Weights of a small transformer language model.
Size: 19 layers, width 640, 10 heads of 64, MLP 2560 GeGLU, vocabulary 14938, 135M parameters.
Architecture: learned positions, biases, tied embeddings.
MLP neurons of a small language model. Each row is named by its layer, matrix (gate and up: input weights) and neuron, and shows model dimensions 442-537. Each number is 500 + 50 x the weight over its row's rms, rounded and kept within 0 to 999. Numbers have three digits each. A neuron's up and down rows have the sign that makes its largest values positive.
A block is one neuron, or neurons of one layer that tend to fire together. Before each block is what it responds to, as a language model described it from the Wikipedia text at the highest values.

Responds to: Pipe characters separating cells in Wikipedia tables, especially right after a short code, number or title, as in MF | HUN, 64 | KOR, 8.61 | 0.
L14.gate575:454440443510548444520425569604569547587598502525474546513449469510508551494484485509485445513527478429513526482523443486529543559516515413499435619566504478528479456470566506514495432485465499492519494443497457497531481525581512428525500584518577465527519451445575546440424408497483565432
L14.up575:434481544576464483452542444550466501507540554523497451438515501460469521382521568447443451588598469457527477447548517487470476489464518556581554481531498495475461533476491528523568396525380539519473532496533490515411453529466473430408468519498507470533506495487481467531410569531400571534
L14.gate622:529553583519471573498585597596507451457543455473491474579505434525521496471427499550545516478462474418582460515485562501439482517475424461503568507600450475489467541418433540522515560400537514551466523497560523466581449429585474522508595424472460487484528590596507471522537499530524532480
L14.up622:365508509469487550478493493425532456518502459479440491495440586540552516504440557484417499504514488465418501565534421546458545442411507566584440522511493477499527424448510508512545449472504444482521445557376522479559488605449515436510571549503542476431545488547452475495481470530494482532
L14.gate798:488532524525477466533453533450478380594583527394589536534476522404490460591532609518517352551491431523323515450458512411446515472448548492380528540570559446494513461536444468506537510515550491554586498470577451507484443456565482469541513475447500476431602468471459496511430521549553594485
L14.up798:472509429431461509550489535545463565449478567514501461502502470480461464540386498554450351547446455545507545435481439500554480453427524420491428482478455551510489464488552560458621468484610550563532439490505435472517525544470522510499508535543535525549490401472501503347484521537479473579
L14.gate1698:539494517479541428544514551468443517401607552483524444557531363521523473409438464483501477505417428404465380508506468629557519546558436544517497485426488490480536575558504539529535447521575500511521433504492445546538478450578549461568491556377581526511463479457490522456429517557448544457
L14.up1698:433511490442556438526512486469493474455573481437474518442515425392580484456477399489471466453526480507494471437529531564526501492523489536568513488442504443488450558512536534530426356536532426531434480522515535450462515449537605414550530482532563563487485619505479476339486472509503567453

Responds to: Pipe separators and cell spaces in wiki tables, chiefly sports stats (Apps | Goals, W | D | L); weaker on "to" in year ranges.
L9.gate1067:629546575495540559573448441572421470518408512510500530446468513471499428495497535562384445586580470522448474503464492511511482624505466509448498539472574554512559455474576532446495447550476516516455562430479504492443439561540375424506455487467489454368521494524590499498401446461468493483
L9.up1067:603554553494447465464459502527458362522556539436564536529481458496522568477433422578486448592450611516508431449485508511428467614492607458496532442501455501529527467492509442487470509482426538414461652448480461489550547468503483442571536528567460507405489573447466460459582444487460515473
L9.gate2281:472530535557541532560489523523506511353503495382556541532516404468528504584420454409502497522449401533463447574458535469400550482477369547461470558540489573419541492455513416533476541498546508582591478487500414526543468465483459458429474387557553542606485493490557645449559423569495587538
L9.up2281:542498480492477562467377547464513560465638464424543432370483447504548526531588452552533530519451562515671442491531420530511437543528466488541419510526570532439510484590525535454425464406490523459524529471531489408454533582549539419530468447533535532558508503450427443446489459533516555505

Responds to: The pipe character between cells inside wiki table rows, mostly right after a number or entry, as in sports stats, election results and match lists.
L12.gate231:526539514464511416463506416554494539533417517382497433558493489541526563501451545506581438552492472563526531549493463520443462533529417541468538476453504460436506480465485482492607431421447513629431448435546552549500598510499557494414494663504571622534493511527434502506447418389489570539
L12.up231:480519491531489485549524413506477585444477531428505457552465570455514521487497392492533499513485452465582570569562515534429530427571439544424422532456488487464510465598475515578489503484515540466464437415507502448593489492554527503488458528454584496431510491488340583501502474446549562511
L12.gate539:539514469534432391480471416520474507463528561481520479429591571457401437539413497507551441504487490449561470466481427536507578548499472453548507432439477491389451476583566492547445491500419560495432460473518457494555516524487561455516535570491562563426424514522545468473473435450619523539
L12.up539:463520555546539511537517429488608480418534455522448383490528470479451428532481582475535358503430471513452472485486486463502546470530543440549476528477454571501549569503506535504464468536523474481502536511447451419478419370478481385466565544489478507624611498502451422438503471499507501464
L12.gate1240:494469490548519534511541544564540479444507509385549457504430499495491504528424606523480440430465411499529473495535446480500434526513556544520573483450525526455539465517508469553393546525475587525421543509475328531446539527614501448515568532553524515538567501506461533470552524500514490572
L12.up1240:559437510355477455528535546472564597524383497475551483434496528525407438517506464553608521520547385528492415479574406583465497528518473499472546572514552509488489494550545588527453513531471468463577474576465582520503420530554569568482438546587578486506497507534486523498456473513504526442
L12.gate1270:523464508585526397415553511504500569601559497488543488451496539482528515543483563498476487507451433618495406503565478472457601567464509556478487477528432492487469529443510436522547488581557567479482472507434540522508587442501564414510547498471454563459469506522509519434495510441541581489
L12.up1270:470519524522526528476450449455472441470500485425514588492441521473417487434522543507510427462460530460502516497505588424495525480490447458478507497501484428536517527528503588469488540470540466534532490508559437521430537356538487517420483471482455489513474558560515507482488487507487619505
L12.gate1612:566432569561412426456522547564449482584497424371566528450511522494534485473475490471502514564353439490515490535554485400531554430549412528466467529504517464481433472435529532543529506509431478532512554576511622403513489504538547539453447499575534490512593525520514552495505524543453533455
L12.up1612:496494557437468506492545447498469516497518575511475487555528471517469451478439484475417452490432439557424481529498489406567534516556515453407472469447365458382466455524475514472452546536553513520464476442502484534486483546568507381368435458522545498514546517531421690553454465552529508582
L12.gate1926:532568467469438497563392530443526507523465504514573541414512456480484511487386513500470589441354547522490485545504517519555515354445531515532619562461492477477508535440506422452488609488449535487502570474542389476508462534578586478487519501531498551416494530428522497471517514498523455488
L12.up1926:496579504420499569470525481441499486521473511471439514553633516483457433470443429524503511536482526508441541428549471493530442522467468536551479519485461530504516493474553490438536504546495598554500509513456432486490382479454486490568584409483483470550517541533431520568482464528520435454
L12.gate2049:494562555478502525545424454490583495533463458436529461435565616487486411481399606552545430515544460525426460569456442470486469550519550495470506520504377466431456548480460473587500442519505569509487491512513535473476494523604472521476506445448506499542485538513542439521443496545510536532
L12.up2049:514515537533510511590550505568496438500533565426585519532484501424575403456480524479495460520507474466500511502586473564465544538497412566402547463481422494467498526545465591642506533560520497501475505508464431501468581548478439457466449557399522606393597539428510505463432470519567456454
L12.gate2291:519459547515515431485476535476520440496521628489489542488544490504429514477405446548500402482519479527526535487575474500549611419456542438490511536496521481479438510476411494450546463576488435488467544479500469509517613505468479406558551560460574536538561510537417401501476528524516498441
L12.up2291:469505524543472551543427467506470534539594444380428534530513486538530510577443542530576456522447520455492475490537479669522495519511526468529489486503454538516544561517483480586460438517498470561510539546501500497472482482440516451470444426609469495464469440459503499420547460477496454480

Responds to: Closing == or === of Wikipedia section headings like Career, Biography, Cast, and sentence-final periods ending a paragraph before a line break.
L9.gate1182:568607601443541464551490514485517458563500461436611493441420555519503471504452473561557484471570504541577482551574558456410516468496553502492480502496498482472496477516524508550594538448432435543557474416496485510481558527451515505523508589485521474565471530453514472578537463437488528470
L9.up1182:586616579451487513469648555459537448504570499399556463449394526499478432581472542486569489486478530526592478564596605443474501537462580457552549547448466455540433535404522478497501486489510483457535422516506491586466600434394488491459444524550607499604424408504486460550555483464508448492
L9.gate1539:528558600527474482427457568465485529453447568578445492548478577452458501488527453489560520626475469605534514582525491506481495466599589508553498467534498579496492427570509483560493539465515531534519562527546413526556411494535558571546549461484495528542586457428531403476399492355492503516
L9.up1539:569483488541564465555482448490524540502515593432506449421432485399473398444486466462492551412510479475466492521427457489539399471588509526512552530488455490488497548590480588499516485569453514532603487512575550441431511498551479481440538506512397574588588492547415511437487457502466562465

Responds to: Periods ending abbreviations that stop a sentence from ending, as in No. 17, initials like C. and L., and Vol.; also States after United.
L14.gate1227:566510599495535534571563608469499487451483556487377494483527437515519513487512452513549479532501538467500372605542513503421584490542466421502494567592520454545553473493438475491415475444507514497510526462463452493389414442528555508646508597517478502525446595340400494499554555603481439470
L14.up1227:563524447448485533574524566482529538526462448516455528461439527518535519511465470554471416471472469529555461505556411411574568367493502423561455461541474500539509528515424568461537574569474502444421518450441351506495491521538517488426640466492404421578486553464502508563529438496493572514
L14.gate1270:504482447545552527486513509460451492505552570496437517626407490525517507445489501551617526516546498511445561498448509506577481502474533534569544456537432474533548401485464534491592437515449491536534510586546525435477468502504491415476581505534555502461411456487563456459534470423516508578
L14.up1270:405572361456498529508437553569521428568456493551506504550541512448490487540471462571497499524554404520483533556469440466431490543423429506506560501499424526454482536540574500496474506577467450422471527520559390406485538590463480500553492594495654473585433467548616561481437426457529492552
L14.gate1383:583555505468474561511555501441552480551504399452495487436537462515421494556495498599607452488416477477540465516559593546401538516491448505531554532453482492453506614398534430508458508542561404417516473485447528463464464487553542544605426536517502441535384467576490530461589525513547478458
L14.up1383:469525514497504529489519477446519468444549452471427548436520433588415457571513511512562515364461497338505484530562494486544499549591442439533529416510486554616548518426479508502580590455510485465483428482513473448462506458510504502426473454470543593487432552436457481594414592495472493502
L14.gate1935:466405483534519456446611485434598528430545541514607529536593424406559462524481461584524545511494472398393510581465461469398506502514449475480569511434464432557485513563477545517452434543448485458430540497462558553547530470539472487521487505572530577496573572432576409499503517462533411485
L14.up1935:495528437516486490556492608433477468555557465470452558514546459458561514600436487535511497565502570547487532610412562460527497540607504462653502474434512487537454471582567540516473517537527415545441454448460466507520483455525536431435489568530459455615498489477505470531494511547475453517

Responds to: Line-break tokens ending a paragraph or list item, often fused with a period or parenthesis, before a new section heading, list item, or paragraph.
L12.gate35:486515543470569448624493498488533491459505449535447549527449433489441562484531485527517507514613556514565502509491487554455512497604529459529526384490422475497398541458477555511571518477448561529479550420574506476580445501569536501521503402433541599486432493487535484539469528408476479452
L12.up35:510455487428528445481510502507590455482489468533499563475542421456534485524495506465601533415565588402533421513530454506511473536537519461482493574528472563477609538506482546530497501470513432348417610585475595475504492556482508488514515434510519520532585534494534391513565522439459511557
L12.gate741:479501521480513458567482452562489477477581472471474392500546472520454493434545465447518501603405493519374456537535561463474516511471525445422504569440429511376550583541485534507609515569523434453556461504473541484511456484464571517459519535481411479405540527509492568515471549511479567463
L12.up741:463495552509499583486553529541532495486498406501422558467536502596533481515463447483507556476523444445564525423450527499440536529548497528518470510442491492521419475504572520621519489430417375493461478488517511486433492567597552538505521475553514521501428431489489480518580516410500503495
L12.gate842:458611595417483494527471525494549481523451551474524598425514524566436532560391457525553461551570523488449448517556512517458549531463453477401522538458512473459489504557533549556507443485465450490562472468528503609532500495514566507499558510466503467511525480504548516625475509482456500484
L12.up842:595558475493525530626546509511547547489488468478480511524445462437490567490443513459542509555478504496486537469568489461481474517529486474419567522469499508495472528464577587460548481493463464442522508463463484542549529532504413447570514568500494543472423541539485543545518472501487416568
L12.gate879:495455437567481418494499528488468497491600513441510520562481472452463548457534561476592562451508462517487547489446557496499458485493555440457520470516451549453407516526537562495492466504553530486371555575528524444419506462474560541508544491498531484517443465494490489526557542539473509479
L12.up879:501485543528458436607454577455604498469553478638572442428537467463525487518422480420571416496546482474583495473549504509565514498553441537567503494447458471514516563559505487520478533550475518485537403511497543559480466486489440586376414409580511535472561491533491492507509481455480461448
L12.gate1477:497446512483523538539428536505484547480467462452512507520501522518395460502510547454538556517483413521540449379492480500436524521577460420490511555514510491511548597484412451578506454456477502508489482528496499491543415484535569423528533497455406580510582641482511504583551519438467475502
L12.up1477:612469435523519586587508444516516528450515484472452454528445472437508571482496523567445535481537551442505554617408498500496495489529491437485494506488415497457487594527538525485492505559447375501368459445560545406501393542489537500501506439477483560537541404480469514488402539543529473494
L12.gate1988:454505476495452541532454466576408477429441479514522490585510529501502492434538541495522415593519504427495474532539432529447474431558491507529537443446483514477497580520414580452541561445423442493514515441622546452523522591488546499403517602482374510500598582498486551453457512558517469551
L12.up1988:440479494503457533435537520486446551484509572512521418533494530573583469409582622516469570549429453540495490563460572663521610399460445456497525618507533511479488471582589511599490529522482502527454479379556546423452457525530547422577502498496570520424534460470533509501535578391479541534
L12.gate2030:591492513507507526439519395514578450484561541563540484473475522435494517486477445576541458493517640473456539614500486624453567526448421514470568476532520547536503567474508513564428493447521519550483479593506499507536550534585456474535463475521482507520521459478525470564552503553528539537
L12.up2030:554432485431485505456514554434428448514519463472512474496484476455431596485413443518465553516594558415490504480520487517483509539499491552481460456498665562588535629568470532558536583420512427443500435470532497542483521454481459536483576424547461503615566561476461415501479505493490559547
L12.gate2330:599546548501512526506389492479616548524524530521510458470427433521471512563470495477472481525536547460491527549527542493449499449487558490452610524411539464490508426555503519640529516453532507408512400490450486565526410558456518504466545555474549488527580435504478469650466502527426561478
L12.up2330:596490497563573511580501480533544503476525532551537525444495485567439487536423474537455524485494526497558500475548445533535566525522491549448553513523548570550454556538547519531467582556484459493481481410587491557474404502509555484445514463514411478510531484548519500631524369488547497537

Responds to: Word-piece tokens just after a capital-letter start of an unusual proper noun, often foreign names or codes, e.g. Zh-u, X-ia-oping, K-P-FK.
L12.gate39:554521540523648539382572502567446514504528591506515493539506536527506434525473472431527484601485507461512462544469490435451466485479473432548505491467469516479554591492495563499511516483534441539508517504490433388509475536525514516371487454600439523570557453464458486512465529452511465478
L12.up39:473503546540360441473555529405482459498555594503495481469530469480505555509522543474451495502569497458469392495574406418442520480462554464471411482544539450522507488430416599441422506451467444472566530464541528479484541488606444475490519520466449490500444509589550505571436545557537509473
L12.gate49:605527459575608489533430484478522528454507488414478538565450487440530384509554451494552469402499419493536634481406525526464487474499490471507560538479494521415520524490567487438500596543543537558464491435517507467524465489482473444411486453544542481506488555552505495590478531547514487436
L12.up49:566417529476517472470546527483489424457501443537516521450516539590540440484600517469539496509504519485571433472576543440459516531547438513474500477541398497479510500445442561530490545464494596523429517487518521426464409505586555505491400447529473396472523524541455497517544392466467509515
L12.gate183:555534547481501532459473479512486523364490530513410539560475476467365514515490500421483501442486493474420490604495488463456519549533510473609424467523500493564506428447442531568578469503536453488527502534459497433483514570447444437375610493538572520468489480566476447493431536576502452463
L12.up183:510535506462475598465528468493603552511496571485509589414441520550474513547509509486398476439563481551520466505492539408382486448584525532548478532582496515527465473467428547479524491479499443442529562525496497522428498556489527513448502551393543566587515524586529563530524480458473467504
L12.gate781:521437466475563482527479535618490531541428419434485540492508511524406556517525564560413423518448447518516534493505627521474464532473497476527468563526467558527583531446468587523444549494492480503511549456570596509546583437476598534503490515470621517483470454410546439495502469589405567472
L12.up781:478477513395535523426561496555524393482572593500474562519430466525526537451504578595481518445506489456445475604503542534485551547411490420473586408563510516591508413463538578487458494528497502539459475515516586478456496491510595509524553452445466501467443408566557493520593421565604476523
L12.gate1074:554509581608565547463469479468521510518547497423479567425452441582520503482477589478506507567415506508520469506505504522506442390512475498457497382485542470517449501500457543404477569503421490434526426512568457538531527482532409550494531437552481515572472470487491494584531465560476507436
L12.up1074:527474475568515460424472514600501475521454414548470460484547521454467504505505507486560482588483356564420503482584423521439557448483490567476562559347449519506357470448538476586491494473491466537466493450382615537526494456555540560500465493506431495520480508501476496440516498536487345499
L12.gate1187:540494571460431489489453511553522529490526486466499450485516385465472544512548484554538570526558515589440466544503462499550532539510518456482486524498469520465460470516487464575479405548478491497461552547509565532467538529504517421466632493482483454431495536531425467540531425457499500469
L12.up1187:594514501489431503520474569473563544478533583420550546441538444461510487555596385528486489554522497460429508476489494569458528532480446431502595483534590467498496589416525563521447462545483511476521490417492579426476441432524489450479502485480489492567527451443530498516486425518487612497
L12.gate1521:434440574498558532528498518486485428457582523465449497505485452472426579493492543469512483533491507460395528425476501571474466490455536521538518486502541484559502466534425504477540504428410574389490510619509513487546487473482500545582512383448489541486456594492501558511457472484494439617
L12.up1521:459526606497472476531458392483485507418543451469504553478435472469516600527419613417521565527526531473505499487554467530500420493497510577514513465487611459489553561533429528399591391433479515514542409456540548508517584488537409621543431504527498467486413531457510527566502465565509497552
L12.gate1997:456522501542484507451455490476481584390521475434475489521466523426505550488408434461527464523524485518474482465490536521557498426456515621448486473413462594418478452405491639445578509467501578562463601542467405465490525450476462427583523503557431504533450481428449464531528428472496463504
L12.up1997:528548560399463597483508606575478569424443523435484484581522540477546504465467515493547494589520393550533523439494504545415471500609489545589527505470508453528533500417557473437443503435571514465506500553482488550492511594530554478421539500514479485572482633464550499490523353454406568554